Weights of a small transformer language model.
Size: width 448, 5 heads of 64, MLP 1536 GELU.
Training: a variant of Muon for these matrices, 715M tokens, 10904 steps.
MLP neurons of a small language model. Each row is named by its layer, matrix (up: input weights) and neuron, and shows model dimensions 0-95. Each number is 128 + 24 x the weight over its row's rms, rounded and kept within 0 to 255. Numbers have three digits each.
After each neuron's rows, "fires in" lists the words (lower case) most often at its 100 highest values on Wikipedia text that the model never trained on.

L5.up428:107114108113145104125153110151114104163158151133137131115145115140158132164101163130151121114100161115128146109132140133131142138146146149122143168135150126164160150125111132085109168122159124158127111113145130144136089100118145118122102142119095127109115129163116089150107133128140139105
fires in: "the", "fort"

L10.up1027:161134125122165142167119110122107113138112133104110189150077100135119127145132133133154116123150139143094151126145124087167137092134139120167149164126194123133109109104107134112116163127136134099186097165156094074098144137100103110101117115076131081134157135100154102143180119107156129111
fires in: "around", "about", "under", "after", "over", "before"

L5.up484:134156103145143119173106108119114149124178144136119112124147147113170142085145093088119093140143121154111141107124149121156185168102163116136130103097146118101098126126134148140111150146130176097126116151146107107138150113122110127148148159139104136123148075162117142147157164162174153123
fires in: "it", "such", "many", "most", "foreign"

L5.up1303:151136096087139137119116132112142104108174105119111116137099088101114144075110136120098141083112157147129135121141128111123129120095177177140191147132151137076105102118125110138135149133128120128159154127153112079154126109141154125168142110117163123137146174141135156175118142114147141140
fires in: "it", "india", "ireland", "europe", "england", "ukraine"

L3.up190:133098139110121139127152124143114141106138141120080150059098129175131140115123125135134151141120158155133115135108144118111112157126127124084145149149119110105138094138120099111121151124150127147139126116127120155147113117094163105105128177077104084130124118134155117111172088119134097137
fires in: "a"

L3.up821:116134085135151112087119117119147131084116137139136143176160109142117098169119118124097158142119172118153134128116121136109182125146153100150094131173156140097154157124141113155145159122116101150120131131117103125124101138107118075145171139107123115139109131153144136163119123131121143156
fires in: "as", "won"

L3.up601:121114141111132114140115148124119107096114135161101112121094133121142133161142120140178127149124146160125122118105139099123126107107146090150133177096142150120139136121134113118107166140132133156115110076097144098150156145149089106097105127087117103123088182116089102155093141102081135155
fires in: "well", "institute", "field", "ewell", "airport"

L8.up462:118131119151132119189120163128098140168161144110132157140131122118093130139109106126107192094117102103132106113141160118146160086111133160178108158156134150148169136108174091133096151109155147153145136101119129098169146055140160128116102131147122135055145160114145149125131111137176112153
fires in: "and", "a", "electric", "editions"

L10.up1224:085074103100140133148124143107130107128150142163098137123169110095106174119138150149089107147142095134131156107122120108093139121106132139148147133092113142099139152143112143108101100096144142142118123124126154129147142127070125121161105176131085118122149077092151121166112106115128140106
fires in: "also", "being", "both", "later", "was", "allegedly"

L3.up463:125161151165130134130153119101102108129162113155121108143152139129122085141113137152081071150131109132169117157142133153116188125159130121125168117136109097123134132151136125102129089079119149127139091095099125147126108167119123126118103153099156133160130090132129108172165146159141126140
fires in: "he"

L5.up907:183120129177143109101122131122149149158121114144134132063121150121043122125094115158114174079131103144125133067133117095138126135116094099115141115093139116096122144122109120141122120126103107125126144127147098130122104150145119126128140130159109149106110136122143149171159124169130129111
fires in: "while", "time", "if", "though", "although"

L5.up1254:136077111116145110115123179130066169158124108138122113120098088108141111117195146143159136128143093141127131117106145129113124112154119148120126162113100121138111152132134188147116117080125113120127150106136117124143129129141115135156156121140117118109128143132135146134137114116117104179
fires in: "both", "style", "special", "major", "strong", "specialized"

L5.up513:147078127129116125117122113131117159128140117128145120099157088095152114123161143124097163156109147114126147142157126151117098152141107130094123135143126106101132180123155130125107136111143138144120119095123124108166171108115175137111142171074161121135112096106135159136103104148154108127
fires in: "the", "democratic", "film", "footballer", "american", "his"

L5.up1309:108107150116126086125135095135142138102196091121141144162138083136126136144142122119121120122106146153099165133136129131137133124146119153134105163193134090123147083148103108127138155128083125125133104121114136145109064138119123124111165143125162110144115130156124100144140131163123094141
fires in: "june", "july", "september", "august", "years", "may"

L5.up389:099126118119117126160100148162090143123135136130150115144092116109102096121113107115143111166122152150128113082134088139123147121132083129113125156181150138146118133118127077157132137142141130088162138128162106118172126137104147111112137149110114124147159138115128154151134133138137113120
fires in: "a", "his", "my"

L3.up39:134132097132079084102118133174110143093136112113096095133148089120137118097105123154165087101133121112115081143142092115145109131112123081139118149152149150130148160140152108118144109145182096134155150109094132163139144090113181145120130083122131111153140127151148130106144142119139087153
fires in: "may", "january", "march", "july", "june"

L3.up1074:113210127172084170110076126127093122114165130102154077107112122108170090148152123161165140113131102095096147131147124084158151111129148155108151140087128085145133151138167141061092166119100168176153150138187132173125186111113158100158104113081152142124092121125132090103162135130145127170
fires in: "cup", "university", "took", "up", "championships", "been"

L3.up866:113120145153159100136103125118126139145169147122103124149114103107103103147118130108117136133114160103133098114146159116145152088125121130129136106113144130103111143134103137133106140128110129089106185165125133119167152090137112151146153160191080153110129121087159142128106102129116123144
fires in: "on", "consonno", "canton", "named", "called"

L5.up984:161120120128131122156146139156141135097121111109123127164151150129140159123136168081206108099145134130087123146154099118159116144110165092136142141086103146104162102141102135151165160124119128120128120125159122125172164139125136140127169143152128133121116118131153125072156136115113154100
fires in: "small", "all", "there", "irish", "not", "no"

L5.up220:140098142178154159102085124150084115100123135103149134140118073104114142151139157124115145116164102134138134146152104141089125120128151122158118124123175090113088139119116121130185168115101189128060078160135104150115158114107075157162126103112125115120113100118078134111121171179136137135
fires in: "life", "education", "childhood", "school", "living"

L3.up712:110144178101094137104132101140131125142141104103149129135111144117086139124140173118142123132117120107135122136141143132114150088135100152175146108140151185153158123169145119133096103141124098110093117116131101134103148105104164122133130157134105123133115151138121146131117115163188153099
fires in: "also"

L8.up446:127121078173095097102133141138116154145084102175139134119110107091125136113156141156119180110160121183123130142118122095111081136123126120135097147114142111146157136134111134076081156135126142119133076141122131156110110095101084123171101093132132111129083107124099100146107125171119101114
fires in: "there", "as"

L5.up297:118124118155140110137165058142095162136115085114164147140102132125109099141166070144171135119119152113164116109127118138128102128079118135107123102144144126154105106134102101116128110103119156206098149115148121124096100129091121139142119144066132127149164102133131121168146122111095157130
fires in: "by", "coach", "editor", "writer", "producer"

L3.up1290:137114127166108116116098133130155116134140108152130129174120145124181137100125159118134150135149136113130147123169091146128127132109126114122147149136166097139170152096170079136144161143152129172126112132133115172154172128092135144115120137099129100123129144098127124123144117125098164118
fires in: "as", "which", "championship", "what", "cup", "debut"

L5.up1225:125127103142129156135149130140110137135107158158112130162122133129099128106120151098134106098128129138153128142162136097115145118132145116120171103112116150153122115120112120133143123144150106130118146132140126121137122122103178106093122137104130140160145132101119097154130117081112152139
fires in: "while", "before", "and", "snakes", "during"

L3.up761:151136098126139149153093101154151129090142125148149138117133126116131134132111094153134094137122132119149152164105077098122114118108097122154136128147154123141140150192111110115129135120138139160114121086174154154190153144140139063172090121138136118119116111120154110177119104124090142167
fires in: "october", "september", "july", "january"

L3.up1352:153123136127137169131140138154101143103151117098158101111132125102157118181112149140110125137144127126142121136168134077131156127107131121163156117148144161122123131125109098157104098147160114157125178130144161166133131132112163144155130095142118136132095178137102136118159156135129173129
fires in: "it", "day"

L3.up207:114148159158118094124133142156115137095114140124109095132125186075125110123140133125130152120151115117137129068132131132125136138097134141133132149129110127075099133101105158122103133149136085089136111139130140136144086112113144123160132127113111099138151151127105108140153113129117138164
fires in: "museum", "album", "college", "street", "records"

L3.up1328:117114120138109129127144121146160123137143089152170134124087101093126108118146120130083157121129118163112102125127123101134181088150107138133140150112093106138134119107118147109135113090165101140136122129162104131116110126127126144172119143119128150107140160148112134103145123172129070149
fires in: "japanese", "did", "with", "used", "system", "tools"

L3.up692:138141099191082139101117112104113073102152119137125120088110130097117129125150099113113140116133137145173144133175109103077113131142115121130112077099143115118125152079097103121144147157150128085147133127128136131164118089110157138158128142123134134129139158128150097105134116129127140093
fires in: "s", "up", "out"

L3.up1056:102109091136115151092094138113133116126140146161138151145107064154120176155090142162077128111103132143123136105154124118149126109130127112122158169147114115098166138127118089121123104122144152136161172123105142140184119081180138125110134125123125112174137092159128129143156142139093120149
fires in: "december", "september", "may", "november", "march"

L3.up924:107105134150139120161150125120138115131132127158163140088198103133087149138090147129127137123099122104106137178121137151098162120139115154132162094126103095149117106166154152144127104144120082088136159129108088153111160136119140125139120105124129165134084132124107097142119120095125127139
fires in: "he", "she", "von", "festival", "took", "junction"

L5.up961:140145117123089097102101107106142144120115120119111120150145118119099100126127173131153072120140144101099130101120161125119104065123145135148117122165138165123104132124120130133134134122125120053071094106129146073159149123155098080113115117125102130135102122099135094128119108108162140126
fires in: "2021", "2020", "2022", "2023", "2024", "medan"

L8.up350:118109126113103102128111121134160125112132072125136141148135119138091176116155112115132138129096123115111143119123213104113074131148132117095114154126136129141143132086120109134125143134132143093141113050112131121144139183113142170110101127128121105126127117173135100132181129128145153109
fires in: "university", "war", "uk", "olympics", "states"

L10.up953:134143115107154144151126156129161111137169101135148116133149125134135137158144099107129146163133160093094099121121098117123125122190118132138084163093156114122133156175140129133122121142133143100121114156145132114119124129134146149126106105130125108134139156106145105116073127142152120139
fires in: "the", "s", "gunfight"

L5.up1316:119176132170133116134098161114165059089142174114127125141115142149105121121156103147159145115119125116108133079121164139144148149153117129110127165157163102147134165100085160132148140093143125105117124151114138116127122121126125132146093129101090147093116113116180093133145144115124147144
fires in: "year", "years", "months", "2021", "2023", "history"

L3.up1051:118132138118147105148105132133116089127126151131105144124146100096141093135124127098165140133128139157145139102148178103137128143125138115104117069156094127151100118132110130131118117135139137147132134130102132150109137119125138103137113126085112138126099138116131132111117101110140147161
fires in: "years", "year"

L3.up548:124122148096153108182120117142152163109140139124132147099158100056159128139115122144137110105129140133118126137134103097110149161097124146122151164129110167125140133196156100129121125133135134084147112114101147144136139129101103127094133145127142133126097142103114133127128148160140146123
fires in: "to", "usually", "also", "allegedly"

L3.up700:120087176100159133135130153116121107158164113106125082125126169120103131114132138114102135144117139175158149146158132095133110129122102110099125123109079144126145132136130119130087106128118073136116128139095118121145124142125174141145119088107139141125132144112113112150160104126169122118
fires in: "played", "best", "southern", "trophy", "vs"

L5.up1514:174116153149143143105129127076148103189100103114136147109119138127114143122159099122086110087144126137137172146129116109103159134113111163102118123128101125119131181083127129134149162143085150134095142146125119118149116112155133113115117143158140121112143114147171120153126138180128091145
fires in: "this", "these"